python train.py --n_layer=15 --d_model=640 --n_head=5 --n_kv_head=1 --head_dim=128 --d_mlp=2560 --vocab_size=8192 --activation="squared_relu" --norm="rmsnorm" --norm_place="pre" --norm_eps=1e-05 --positions="rope" --rope_base=100000.0 --rope_fraction=1.0 --qk_norm=false --attn_scale=0.0884 --bias="none" --tie_embeddings=true --parallel_block=false --init="uniform" --init_std_qkv=0.023 --init_std_o=0.00421 --init_std_up=0.023 --init_std_down=0.0021 --optimizer="muon_variant" --lr=0.00104 --lr_mult_o=1.5 --lr_mult_down=1.5 --beta1=0.93 --lr_head=0.00595 --grad_clip=2.0 --warmup_steps=200 --schedule="wsd" --decay_fraction=0.643 --decay_shape="linear" --final_lr_fraction=0.1 --batch_tokens=131072 --seq_len=1024 --doc_mask=true --train_tokens=900600000 --steps=6872 --dataset="wikipedia_en"
MLP neurons of a small language model. Each row is named by its layer, matrix (up: input weights; down: output weights) and neuron, and shows model dimensions 64-191. Each number is 500 + 40 x the weight over its row's rms, rounded and kept within 0 to 999. Numbers have three digits each.
Before each neuron's rows, "fires on" lists the tokens most often at its 100 highest values on Wikipedia text that the model never trained on.

fires on: ","
L7.up621:441533412483456533509445451490535536504403565437501461471490547498478570480473483521494496506539433521470467555441522466513487511496584430544497520519452408474534477536482467495534562537473519563585507509534474477504482597594520430519541498487558509514524545482481469514399481521510436513442516539529496522532509500512474444570481498526521590529512517516560469461457562578530502487483
L7.down621:531527541552481481433532429535500415489525517541492452528540420510500497415582562503415444540518496450603457466467507527475488453487450527453425439428527532510497581484423491505494545514518483484545512449516439465495480536509444517467496566449511519512576491492527532446519500545509495490523513492546464474506492512488426522553506536417534449581430449456426470445512504474583461447532

fires on: " ("
L7.up1465:481503528542527495509436617459479532517460484521493428511491480454512526500570514433518437585502518445523513520516562475472473552539564532559523488462469453467474599514484516525523504457489470524476496422501468485543551498596490534513546532560462451461454482498506498434508441530486492471524570460542522538495500476469528512467568550551469553585534494490516563491466471504460502423438
L7.down1465:554509467467474517486507514456610488473489529485485482482411460505436501509536453442492425440485514507539532495458545440401520472463499475490548545534493563512539449444509524488521520490533512501549569564480441435501439505374563543545473510476502511470545494548594456505592538521473465445528430575570516504403548450439492520466492588530543546556433542421478571504549576508509503498484

fires on: " to", " and"
L7.up883:467467462596445564563435508515497506546468475564515490457522521488483552525510517523486484505539542560467503511502464499499483569531462505483460466438467473488498618520446441562480448501480527549499449499486462548540445564506516563488536549529521478466514528524496452555554520539460510581443481454470515540486497533463471472527462455531450530466458441406477566528495517479486517413522
L7.down883:505552482501445506507493520525411476520435465412449520562554496534459492492462498457489542538467495560475426482493503410496479567523547490475482519457476495433528509476559476441510465448478521419500444543502486472507457440493535492494550480472555476434558478530560526499496541479490490532523544421440503521527480514562524552482523522485520441476472497461454493581482518579532457498549

fires on: " of", " a", " |", " in", " which"
L7.up133:427512610535536449528493487557517546482528550504507470466568478447495438510552480422460483570497524419520449475509502526595482510474434491461505552489563495503494601493506508513423518531527436528472517473500519583481530457448572512476532553423533428464465428514541508470483542475531413435502516472446493484540455542434516460458485540503510493476547450484457516492476460471505516486432
L7.down133:520518408438449532497463527443476479535515417544535423447444521574423518506476491558593535478507548512461533548546529524495470509465507487461536503464494475381561529481574484448510503502486460549528430501519504509485475518477444578496461421508460523480533474495491527491499479454467548497546510573505545545541516538521494470485500430512468477542485478492561489485509541549505468450559

fires on: ",", " at", " At"
L7.up1923:563461503549460509549481480526459493584521511486455481458452465508445527433438492488434550547477418501507500462512493547511508420483543539471462524537536485537587520525462501511529470489545538467461424442542523431463484495538452491544482551462487550500543515565473474498556548526503489487494521479520509446551537512547517494491557520487449461465495414509453478516502508438501500475534
L7.down1923:537515498519544503518518498499491573563494433513534564522560489495542567467523527524513500472419534505492467607489422502530483531526523521525469532509584512509485437534533459526454494543515466538496534421462426475505528516500505624527522441472484501422481456513552520566518464510498531503527513525532500557511494553417479538510518487492533468539477524514528526461420541434390492490465

fires on: "\n\n", " \"", " ("
L7.up1747:477541426519547491515540528546481470523475533495496509460478503495566493489423499431519535507460517540433477495483471514519514409535490489472528551495477509565549537485574433502537526551491565421490455496497592489372550485490455587459492488516556532490426476488432497461440530419463480449482506440493484501516484456477526466520549512486449506453511510499573452483472523460540518462517
L7.down1747:478567430515510548471531528423508498452489486556520534439532515456513585491471539515531513501486495497560497491508508472497464452525485499471485582479474572493581509484490542460432444515505563518488555493537537480444469487520516529479480482499447429526530448566453488480525525462498496462491467441491458498475446539502507531505503456513474475416554534451557543455532534451503480563466

fires on: " the", " of", " after", " when"
L7.up885:565488569592514496466547475542503484465528545517518474413506488502478532519483479533503584466449485509482528459485431523449536502515464521479550517494571479457465432426552521447551410456514595493481518510498524553399446469509473523547502502545502468523505550513465574495471536543495517468537567538513452487441450458519505512568498534512455494577549456478479451489469447549562472444448
L7.down885:448541426454524579519510543508484494565477473520507443531388546522501534490482498516463455466518594466510478460486543460467485456485395522437488513489518446452459447520468457492379543490378449565469521540556505473493470538470460454515492493430515515520558478419531558509562533529470498608505462444525475457505565494526559483484471484452444471478496508495567503487539502467546537450533

fires on: " at", " was", "–", " by", " of", "18"
L7.up1742:437502507550533495572480460570423533549517458485425527533432533515482485481491515522569531526530506467500568537503543525561522503499509556484544431505442490525532483511492541511490467534457560472452564458504529483544545483500553510507533484498511469506500515529485428528443536521473547450475535527451528521530536492450460458485509499464458586453562424493504487459589478507549554523483
L7.down1742:423433460517468532498480467479543458522487470452534507534474479418522525538517475491457516430503480512556524506456507515448533497543534438495561526561466528622529488505570499470611499531560484525452490498494534506457508512563509571455518488461576431495500529504439528484508442487535477487458504512547540434539566536497517478597513552540536524497474605502449510487484454556472445536586

fires on: " to", " will", " must", " should"
L7.up660:485472492517477427524511434534504520452454538518437455512527542487490415533533534462523507555549490474504458498466520518547471526502451473424437476481501497475535542572546512492552481540525475501505507510499501572472510512484533477549510501511547501401557497571521524486527470588584502462497513528515533555553429522418539481512450490504521471519469415457488470486582547545471520446545
L7.down660:524542559449489471522541511501417543514515467436479480497544487477443419457472488402460472476434486434500536471470411484447483492599504478443478489513464514470486394547511503392526453486552532485510472478543504489460457501533552486508476498450535481473472546508570433524506542428592418509444527384495478542536531538458517517473453537438545552513480495450412572461470501520482412463464

fires on: ",", " and"
L7.up2459:559463554556427468393447535521447522523537460501429488533521467508518533451518459523547502535442502544464463450482503512523533498510549450502603512510535513496608538500477555579455483494452556472590498537491552526495525426466404454504536444498516604450471508485471508559534530474529529507438556476526463479463433471559489469481563471597472546538455531490620466507506538552513533459518
L7.down2459:515468503498502483472523558532485450539516533425498478497488514573453495491491511472548467537499433444504475515490476512522509497476468458503483536491508496588613502509510554506546458491472526467514469546533447506525464515447498530470476540433508549501552510547493501506429575501473498510489552519548552454505468493445545527439486528427465460520507503479449464585532512483550539473534

fires on: ","
L7.up1250:561490501607460521541495495497518413433488484502467533526512460445496586482494472481467505548469500605489504514524528534485493473527525453510477475532551590511478485486468464436451553506582476521496522513555514508473475515544480524485453502487542472516456532592513455454502519444485521483524465507561591507498500534533471492513504527562502574605467456490453559543532486423525532463448
L7.down1250:565550486490499572549541507555532496416462493435506502463482441509575453536588455524449400449501522479450492525434521492449453478509547562557502427517531474444475428522502475523513495535580500509477433536471501561478541492431479407490424507588483490498444523458560471484459431490456504472565481458545497475487476512491525537530534527483538506501464494521473489539540493483467509477459

fires on: " and", " as", " a", "'", ",", "\n"
L7.up258:602552454557506471500480449544529517496526456527537450356511555432489452556517482465471483528549455463504513500398547502484485450490501471449460567433489471519471511509509537561513555504433516580446514506513468506468580479533507421496549515543476507500466449523474517488463453536487499519533510498476497511538471511476471506473501510640516558568494580492505519491431427544496509551531
L7.down258:476462484517433469465541492501443476498518497471497527546488516521531447493530494485506529492404567558506535487483496507409524543555580508501540476507551526472489504494509426473524500499524494508497470535572513452487534485392503454580575492525505589544432557448497431492527525546471536485489458436464455525518529520514517529420536587565550539510416404512451496501478523503407553491545

fires on: " in", " (", " of", "In"
L7.up865:456513525525470486538441469557488497496564496499534481547519473448500460522509573530548532456481455468492498522460501465481487435447567552465565483573492478494453484460533427395482555512495466454548528525498529503527506561510534515565510489449556514503460518492431471514505492507492496478445556471482488539484517506528518451419505441462587501477462564483459482474520481505561542478491
L7.down865:556521491464452523508513522535532560528517451522473506521545521452513526512547516553595543449485515576545522486439523477545471513503479425423518486485448456551555472518464419466534528538512472500434459530531532450504408420534454483506472495490517488420518496501505529434548513535515522523547513539522478532586482512459498490446555425461491559504438471608560454500453492520421515566520

fires on: ","
L7.up630:488526435458463525546483449501538530510467507487459534494567472447408583538455504502526511569511395547432487501481472482536490551475622408534503536493513492531550460508492512456573527516480525536522581600517514520514514517524475419633474496478432597549513505483515524476404505476484514522449477503528510478475542435494524480522481486525500506555506528457558411528500531621584487471474
L7.down630:465467552561497534519547533479571497491486546449504590475468503513482496506499479458522426560532472404483477513439494509519459504457509474519431453496465480531588546477442504490491503489524529501461548559531514505475468490489471482508486554543477529481523472548553557471508522555480487514508462523524470522529558480513523443490466516458475455554503485486471471510474477480589546477485

fires on: " in", " of", " |", " from"
L7.up1243:442491449572494499450440483572503545493481527412524485468486529505517513462515530625403475492479489502471473557566517458506479487566479513500471526534486422484455521427416550508527486493509527475507449481521472571515489466473443598541511465512491418491491438541535465483491480482458442417535560489476528475493518517446459565506540428516493520471627507501500481499482524496516492467521
L7.down1243:484548501434528483495494516467441479482506529528481519458497499488520436542478524502584486497530531469524519511461470567518566480510559494441479500514511497489492471512490529479467540467491486561524479510477476531479533572494547397468518455492527478510558516510465473483589504507511464531469514552467516529457465469480516555462453537488424508450494451418482484497526520418494552528553

fires on: " to", " To", " |"
L7.up872:507485394495432450548477431550514487521469500523482559489539485546453535596488500483496481568510578529505558504531538534514466580522511471523471509449451490433502544481480548532479532541460527554481442503451496533422469467516547494500502498516561535536535507485516464498528570522455484529497514530400477534466405527460510429487453474440511470533461536522454480492483560402470556457538
L7.down872:498546482555526506525499527551487529551509606533465501487505462534506499497542513581470471508480540500557469518550476470517479576528518482547525470469504543445452498530563474522531477477498497510432501501504463472445448519467479488476492484476448520346496533481481459540407486400600479553505507500496554472500430549501485612494462491470402450528520466571495485489445584539549509543479

fires on: " by", " from", " to"
L7.up1396:539435453507545367513525469517476545451544508476431544485533493507516467386498501587459486515495518505483543406420501503552551543527489452488492539533518476526514510478486509479483521478488512529519479553550516501487502512548405502477538520538471531517518505473573466500535464483545492488495445464486519440506508434561468490529551532487588452427514538474450572469488613436490455539536
L7.down1396:506525573533450541485406448524511494484558528514548475520484429528568451505504546485548509519546559549484478560508511529455490500511488506468467465511559428473515523480551438462497481507527482529482477446519519581512611532483531520513519540478487559469491504485465493501509455485563579484543540528560500537461513531503440499531491479494486503506477458478606504549509486545477532450565

fires on: " to", " of", " for", " over", " as", " Despite"
L7.up804:536493519509535412527487488533540541522446480492545487482485477536520490488488502541491553446484500482497472524498472483450542583592421518470465534452426545517517613526468467478572480485474500471489441428553486520544511500474506438432555523498481488533456482536501491536498515417432496562447534473500473491480433487531477478509466587523503448542464497422523505551477508502496462539493
L7.down804:463468550494553552552550461567482517455471439459455495499427470502449522460558526516416482557519495452471566544552522447543503506549435461526515508430609555494489536429556490459487457503553445473512553479559441471497556491457583495490510471486560454483471491527528495462501546522514531581554472516451396500554478552507579417496486513512510500449566502510482497520477453461461472499552

fires on: " of", " to", " as", "s", " from"
L7.up1584:521555558510518432537528488483502442523454473493524541505433503493500522551445566449529521472480518479532515549539542502520471490528496575485574501457443494496520608543506449498547533428517451428510449582554477485441513510529542463564608527468489562554516530453516516483506489515551488495486391568526434482497525500532422524527477482524498440504432500473508483535566554504456514483470
L7.down1584:542571576452437481554540467471488508474542481451420557529499518521436500459555534552541461468517441480489565546453467402464514579454468489470500540543522537545463486449515529457463526584516549479486527467578552460440454430456489522475505487471607503453469488537533515574531545488368526438498557564530529510491535516541502464516515463449519541478553515450542505549515519509436424471484

fires on: "-", " |", " of", " for", " (", "\n"
L7.up751:509525494492553499504519494492523467465495473540479486505495577465534435490483493561419482506502474476488459549535545505444476519513520501468484474517513464478482499492506563495535513452446419514476494411494508463401494516481511506483463519471518573453485505518473533522524517555453437516512495523530507472458589510487513498618485514512517504582515431522488421517458499434537409490495
L7.down751:575481500522520499530537447421447516506460487468563472453517411538468498535437494497534494476539556480510514551508482500486410540514553465542507519498530497555477592509510459520517547528553399510516562575516549432565542476460483535531481479500489499546475498542515490492505471495486494524487502531543452475478528474447491507501579541502490516434516561474467587576568460494461491434440

fires on: " and", ",", " the", " of", " |"
L7.up1929:497537524503507456431461516478451509511497455445532542512530552494525448488492513509541539500531481480480609570509509516501479528476504495459496422529518468482477498534465596541423454488544513469526428486494527487487472519522540501466436452495491495532497504463436493385475541539507479538478520437523500564508547517422528414612564495488457567498504514534492500426499469475506476449486
L7.down1929:431520460466578477543513475489466519523419487568497556424477525450422564504501475487386456418553517444497494449497485472464476570522462498542521535454453418494513418479517431546376527513500524456503471493492475529509486518508518511537484491522495553525522507479533529502481539497423512566527501445530521438535535521534516521524506495503528439526486531459490507471521504473502483467467

fires on: ","
L7.up216:552424421505495555554543489505497543583601532503433568503529443483503490523527508552542520570539470545508466520547518485551460539501511494505574561504479465482512478519576525557488490493523460504565491463554512497467479467435495429557535548470439518518484554498491566543509456538494448449519484478518508573493520511533491497538445514582482527441541546520540457461496509497508476503477
L7.down216:495487560492577445526538518532541469506416594542522476510516494521457522466523492496480487553526464467549456503499481457488507474468534449517434495512474491550494522461557561432481566549465562447454504510529501476519499573514549476563459526320493555569549487509508489434502534504504481534529532514505506498421507531522515458553498493462503518573513488456437481542495507477501501476529

fires on: "\n", " the", " of", " all", " its", " to"
L7.up2494:552434475603507514529535459485530473552522599502451493485504485579481474461536523530490531512436549527498601475573563537595490533513591469491517504474571559436473540498524502527505471516430510494557510530498510527443521489538468503446526505527457560531460550519523442516498519524459457421487551496508511493491518547585479530463511527524516453559542493478548451492455466501485482538523
L7.down2494:542477515491421503522432558505469464482521547557558489525558486495568507501474496543508565439458472504463513508539487459530504499516561459418564445503575567467548519544482499484550504452577502465521475578476487501432480452447492454557549506544449542468508519480477418530533470534508470460483382464511499415447521560490582497524525502512466476495513475557524479457446522541486516519465

fires on: " \"", ",", " (", " he"
L7.up575:505468496480496456491531537535457455485548578558486515509558490383647458502430473459517463502475540526516487531491523477474516502507536482553540489542516461515535519501521448496526428563499511526496541565477496470481492498525466457479550442561502453554483493478432536408472486512510486495481516501485467552533561518522465516538441475579496491481513523531565557505509499509461519521534
L7.down575:460520504433512494530471435479443506447476472467549496450458486503478501534584442498575471482521478522553417479458461542458507544464469558541509478447549532514521499599529458513498406510433514452548534545494473497450486425473516524477504519555546516530485550503492537525521473431495457568503478437554472517530454542476557486470510537505374430456509531454516492517561539501540477536520

fires on: " in", " In", " of", " by"
L7.up2414:499523490518459523544513520491524516604534529479464507519592407512497393498446529510449533485521457490519483467443519461485478498468521562474468513514502455514488506468419480429499557488498502512548496445491518458557454476484470480436480548496584460474490428513461457589514511468515569494493444433411409511490520516573491414539500491480483540515458480503498495501515464491583536546471
L7.down2414:556498555446439515523444458494448533462511472469532518502509442507503507490467459522570571455557513528419556449500509483532503554455583512432538541444468472528561481541480424485471513463583584501518462552481499499545460574507517549498487529492448466418507490442538525483598476446474573529454479536435458509583457480481479524473464475482501526506513551553525493469393575505517549454476

fires on: " with", " to", " of", " was", " in", "-"
L7.up127:454527520623513496509519496565498478521469511514485504586530498570466489519454539568538562515489471488496477522559525440507496514538385495507605501522571464560478524518489481488495554511531477528477437416531491528517431479554481462548500510441505539461544474481490497490482452475528489525540511513520494536513570568482542569482480500494549508562513510503481420473495501457533533479540
L7.down127:512525527480526497564494488561509459476489550463462470477502504536480520478545530575581500539467455503554478519511574475525487457521518515461523498438523552428352526432423545508513514485469538434450495487489539510459537468471561505543503501476524446580458461461496418575510517498428503554488524451457463506505506558475503429534529491481529539453503493484522571496469486485473443490555

fires on: " and", " in", " of", " by", " from", " at"
L7.up1247:469541519591441485603480498526523576535497488457478469457468471419505519393438502493454561523508483474586530420480529546555495494504420489400416539454509566485501476482406453514542498467536513461490474556514484419462545477492487497471483539485467475455520496439521580468579533493540467462523509451468484471565530526508465510553534454489469459420598501507446452481483501449547398479496
L7.down1247:508467445462565496428560516556467462473526541502477577499521439473510496555464461462582449520491475446467501518496501559471511562462528455556533492460524437456494509552497497520453501454536489490498565551484516545449494488466578503484500501556530495463456583548490452500447469479486465523453481480475541539546506490553486510450490536517509504589494559557529545517503542508531581561552

fires on: ","
L7.up1683:570473526516457457526480452464482499534480510544465446531444522507474460510470465482477487537494419462510499446552527493533528512560483487499445454529516498460514503479553517513515541496523495449464455501518521434485514478488442523507480558517571493482582498433483523471562498552471451504534504499503539482545565545515495478503561486510452489452506514503463463441525500476530447480550
L7.down1683:496475468437535477601424449501517495496502499520520513493480525534480591533550495509507501456491525619472429583484501521481541465521525572435497507519453454441473446468546452504448500523539562519552530471579494420520506549523531503604462465491435445480472516506515434521502480430524461546450504513521527497453483516447460516509517450528571562492561515541563516496498417470396444499526

fires on: ",", " is", " was", "\n", " -", " ("
L7.up1546:542522499515458408504434491517437442554513510439506500490535482530496468588490441467508433495554533571430480564476535486583535449484591452516484485498569568464510451494539543542500564478472481499428480545504495473489495449460560551437475521484533490538455516494397503439467578509524482522464487581524560486485472540513499516450539522516576560497549529470519538557472482472448491516446
L7.down1546:476517470504512504494520479544453561476472498442470474507508451527580442511457499546580464511496522542558513541498544535536581453506552505464559448439534516518525524508454491497504518508478481455518508494482487533601486449525467489417532500571512549534523566527440505491503480501511548449602551495570460565517533539523563538398462502517480453504490544501492423529524534459431523415497

fires on: " |", " in", ",", ";"
L7.up1987:495519554495522478482472478523442544526510547556493473519493585465465583500497549514464434525480502493544492469529482469471511491535543548442546409559551418512532526494428465559477455488458480468561457492484512413466513503493528541529470550529458519545524461490450492491438419482591483455579480432546528505511553486443478443455450470565493478510438494527516585515523510540508430456526
L7.down1987:464487477515586589467459530425549441502516523473560503430508500502538477532478521460470515512524545492478527516483527506558553531515545532438353519530576441518461435491508548471489478522539443476496460486503516507490578438454456493430491478430515454439429489559489464531534509516456449508505512521492429503543489522526537490505468426444467517502546517502472486529590529427590585466482

fires on: " in", " for", " of", " rev", " fo", " rec"
L7.up1704:507491473575518555568474588553472479553522503485440515418420477460512427500429466514450457464513478485497534476536427457597529524570518532564512523498506528474521560490491554462494455516470463456485498402515473499491514495470505478504563484530504422500476553498489509579486466560481544493525523520501448484486513453553512505534466558448516509464435567542471480504504485501538446422552
L7.down1704:517519435499542561541519493571510523460481533490552551450470500530484511511562450557490440469488530457468495470441490463539514487469483465559516465530491492468581504503553513510506388541474481511489503542500389458479524530504562543428468538477457494400448525497485420552392542472448444467463503571539510511498500480474535472477460457495528476482519490530468548515508480511561466484514

fires on: ",", " of", " a"
L7.up413:508494518560521489568528464502551516537468526466469520488493451515475526540510542473563482546480477459548386504465511481533490525535502468479496489473599451468496576514496553479473521465471554493572518539538510457478488460553598580498470534464485482427491468499474523469526527592509517532530516481474479504425605496481510463601475490478452445479498515473623502532499465406596451428496
L7.down413:517484565441516550504483484484460464541572462529483523482463501514439518508594520521472547528567541517548562514550505575488486476454545515510485516552480476439467489475541459467479553500537496490511483477526481479494524529485495483483494482487502523534493464481534485504515471515498530515458526487442544557528552526490394475433492514505507488470386493493443501410500491483511501512479

fires on: ",", " at", " September"
L7.up2550:452535511511561427499523518443510463433446502508406472543492422528551512483521447466527471515565556609554466518515549464497468531492514497607516527550526466507495452462484532534533531457548568517550516524463502523479520587483433487461519563506471449471429495568480483532500509471513516556474497481514471477480424525501515483512526458472454562541448475532494449489476512472485458555564
L7.down2550:551574464560466512523517503490484519409489474486469555510517478458479475508505439439503500476422535461465444470444586578489495493476536487506453463463511494493493529510477533548547449591469482530463455515555471497507534444515515488548449483552475499519506544447500528525472458502482471484607453415539473498537555527512519502499524549595402416515425507523500541508514453452553467546444

fires on: " in", " El", " to", " and", " Ar", " from"
L7.up1662:425535521459496459345454474549499468432508445432507462460560483497479543553489540541509507518477419505562452452538513453489471498469451447531494477491453511546528467546498491506499409521517566512547478489488526593523541429505465451557444480469449466510434451523515475474488491486510450482455418485474439559441525477532542447492581506508483507520477531520494527502504523459493458516448
L7.down1662:485509541573483464495519446510467489478470532550526507515511441476521529528542498460532514491496576512503436550415529550539524490482579591467493502517459524547455524471488460524475564431465504467500465500519519468466520467472542522418511525466514479440521494497461459571544467481566448482497521521520550406561491460499506561484584497527551496498503487490510591451512557455497579445513

fires on: " as", " to", " into"
L7.up1793:582548474488532490554439453481450458512433529531521446451484501499575468550532499473452474457523545489515497538466530471505540506492493553444570525608494548462499531488549426528478500504566573541480533508516509538530529551527459462530498500549502503541430503513571442442513512470476518471503412487522545430502500476465393441489504495595592477493460467426500474477512465510522450492517
L7.down1793:470551520424507522588434519478487452497524487434510510541513454581539513509501465531548519503434417484465495548471633515497534578502461482498481499565578551506477461461522477456499519562541479560498450468514504477532533568501449546537527512483552520520420478441482520538525525546518510483526532520512489528494558536506455515529503503484582457506434446505485550478529502513452493425464

fires on: "|", "\n", " R"
L7.up1308:551468469504529464485470451506541570479469521499479505532502519442484432522519463446502439527458510521542534495522508606476508432504484552504491462471516420488476459539484448509487467524474500438469470484429542501493460499499456544438468510520486463439525542502564480460524497558501540451522527550541522551577569552467528526483452466530503535508487585533532499452521487571478478496545
L7.down1308:548557512472598534529554472519459582462466513513493497514468501494462520497502480533571479499488498545516521556429496500462437553520573499440472586437511549526402486553475479441419457446593461470465494531570467451513571469471504497485467477503493548466494491487478476476488471503474429464481499480522558443589471464495406476466538483520452551420514477452493524525532515510449502507540

fires on: " |", " a", " the", ",", "|"
L7.up2515:516522414503570479537516463505545449540505448474477526467538460456435496508475495457495504500569530523523510502494484531432519528528472511494498435604435501482530563485525438516413527503505513539516445450497564525514494529592491514542536482451512513518542401495491465482505439556478530548521495518504510560556512529534490553584420476497463564503525465519529503536524531505466433499462
L7.down2515:494498484480481519422507486578458435493526490550511513464565447510517526467402497505482471499502485474445506519567505473520588509502484538522525490510519444483547470512473518494522499555499454577475558530436376433570546495501471517473496513465508517517483547509475520494480410459471544539461575562516538490417447469510498508519516495460543537471470464407452468501471482515509544524401

fires on: " for", " For", " of", " with", "  ", " his"
L7.up2127:498474487531486490468488479414532532496518521439551452491498439508522434436464518552536539450517501562484491488523510545480499546585526518497593573476451611559539540520521469373464476548533521518545481516480450539529489516465450586537528562455437465471445489553509463590498536511485570515497501498534466482577474529542514496542476507556502500469572540533598503459514487430484515490418
L7.down2127:491435557472473551538621486523466471460499477459474536514476510518505486550489577528484516439501552461498576543449509494431469510550491431531467462464551523445543532480492550468489464493520523521491519476477477475485513562471517438453491478484572581526471568463510469442549508566454505514500424559463453499458548538539511493474441439563500440499575532520455444446457471494492524537528

fires on: " such", " to", " 1", " for", " of", " a"
L7.up1030:453485535509488591545541533514584484426490460524455468506541552526444474495544509465516443473533522430471482491505485477482534488568455457506556557477464565510502501489542490454484540486487508505463528461483484517495499538589475452524483519553532518496435514551556548473462514537521457502455477463444551394436468500505486428517477612511472439504520476514470439442542527531469478405513
L7.down1030:475497506540499397547540454490470538475537521424585562541538509414477467517432566547503510522511576485551534551450559479520493528428527501467407549504518504466546492472517532476503519582446467492509518551505479474515498482456517523505450502424523550515514488517559461528529553537517463504444504512505561525528519548540518504524531430450575511535448489541533518559525496454481477575442

fires on: " and", ",", " the"
L7.up233:466519473527537529475457498488504485537488473467513486529513602497477579539529497515499530480565511536415507473384517488489521502530446580543487519467506523512530460583431517530565515506458498459535485489533533454533534488431527539570479571527490434506503502495467539496527514513521557544485474443561513479472480535506528511496515484516462584467484525479483413529481428516513478524406
L7.down233:426572456565531493561435512477472531494483476495526531512571528436483562484534470467502612469477533469542537440510454524457528535489456466415507544493521471468574531519466447519498471386506476515529489546471534462523462543563517485449456458495570492475499516450538505512519544532537492481413489497513539468531450511564582530477500498464572477430534482489548559499447472463478502487499

fires on: " for", " with", " of", " led", " on"
L7.up1609:477516500480500495432504503546515571517532455476376476445523532450491500513516462517445484510498540496442451576574506547482495517515474509476526510616544549495450505537618454502444526473445465535492524514521562536540574471596530460492532510432492538582474538511483459510422487456489499528530471521509461502441481454480500483477484505529467434548500473516582475486409558469538424482538
L7.down1609:463523473455468437524521535511551558487457526497443489450515510501495469476515482481477513488536490545608450507519591449504525563473453511479564512484484495497552562502557523455567496577562498542503513488504450541523443422447488460485483585465489444514497489484507501528477553529477509426533460475500515521529468483559548409517513476455539480491448490453508507542463479484469498581546

fires on: " of", " by", " to", " was"
L7.up2119:488508515537536545619489474454538480544534524558525512521496445538509434452519556545584480569487532523540490518464472520426533482577506564465514441538628481469490519569548463486529530556505554515500449465548521529444527481516512538525518474508520495479503522511383482520484484452514543506534524515479467541485562525406517473534532516417558465481476451493515463495532496457512393519465
L7.down2119:460463505506515645505538501490479397464570517453513536502427528509535513493538527558546561514488458505478538476421530439478521511470485492461507523580466552513440476427474490475489475479474549484455478421477438529491635533487496533497495472439500522453528486536480436580470475528527447475508557518453521466515565470529518495512453498452474590548477520478405549519473417516514509596513

fires on: ",", " this", " the", " |", " that", " there"
L7.up1482:522515444492536542432479522509589490511516469482501558479444530418494605535531565557454554458544530539426442473533478509405540496414564506488553396540518558504472542464478479492522528489491516461546520586501486525515518570453501512474461549504540566535487621513459496455510550532445443517483531505512484514516581491528522532578485499531511553487412515444491372538556527579526533457544
L7.down1482:463526534510436427480478448520405454523537494464529525551551423516515495527535519483541502504529505464490500493486529444504511575614498483499466528495495507457531433512451518520475571465489453535469484547423461351512510522502477518493481492419523459486542443480559496513494479456519505591491481538507529461495525489495464463444501530530548486492522480542510545498504499498504457528479

fires on: " (", "S", "C", "A"
L7.up2416:509518506503515457532425530492500495473455473573453469531488484477500493499562484474505458580521480465502492509492535532449460529458525568523494525499459421502449466565482493379468536599547508500479474524457471506524524504505489449487578537567477477448428523525495458493499475483479517429541491533519509497510552507437522485487519530542533530524560496506495562525516535570473505503515
L7.down2416:556558495459500535435528582478539508523485502489504461512416499513429539524569472439524436436512473566538511481427492483529453480538507491454429546516492547486475512518534527540531474467476546523491562588508478487525503443438501475477478487520482513503489435464572480486540514503458510483513549551468473476478509591479453514458481504545571502447493548469467576557531549492539523581522

fires on: ",", " with", "y", "\n", " which"
L7.up1406:480484424489530529542518451507475498469465514524483423468518513484573525493493459446443484524497517481451558499563512462523505514483454439507487507465530461551536476510527410496479497410494473520494570469523478536422501448509478430471459449493587513484521519502530386615431522519552401509475542530485527541538510530481524489464440557527488523570530534531563546497555505430510519544421
L7.down1406:597498540436432551535555509499548479468562435438546534444513513495459499512476472496448528496450470549497482503442488479472515494471447518552504490444473511433527439526519562548431522472544494509474545542527494483450524437483454450496460521458556494505526481436546528472543449449510459503515491538520464511487521515541535478398416495537526595491458583450449591511491546538450524491472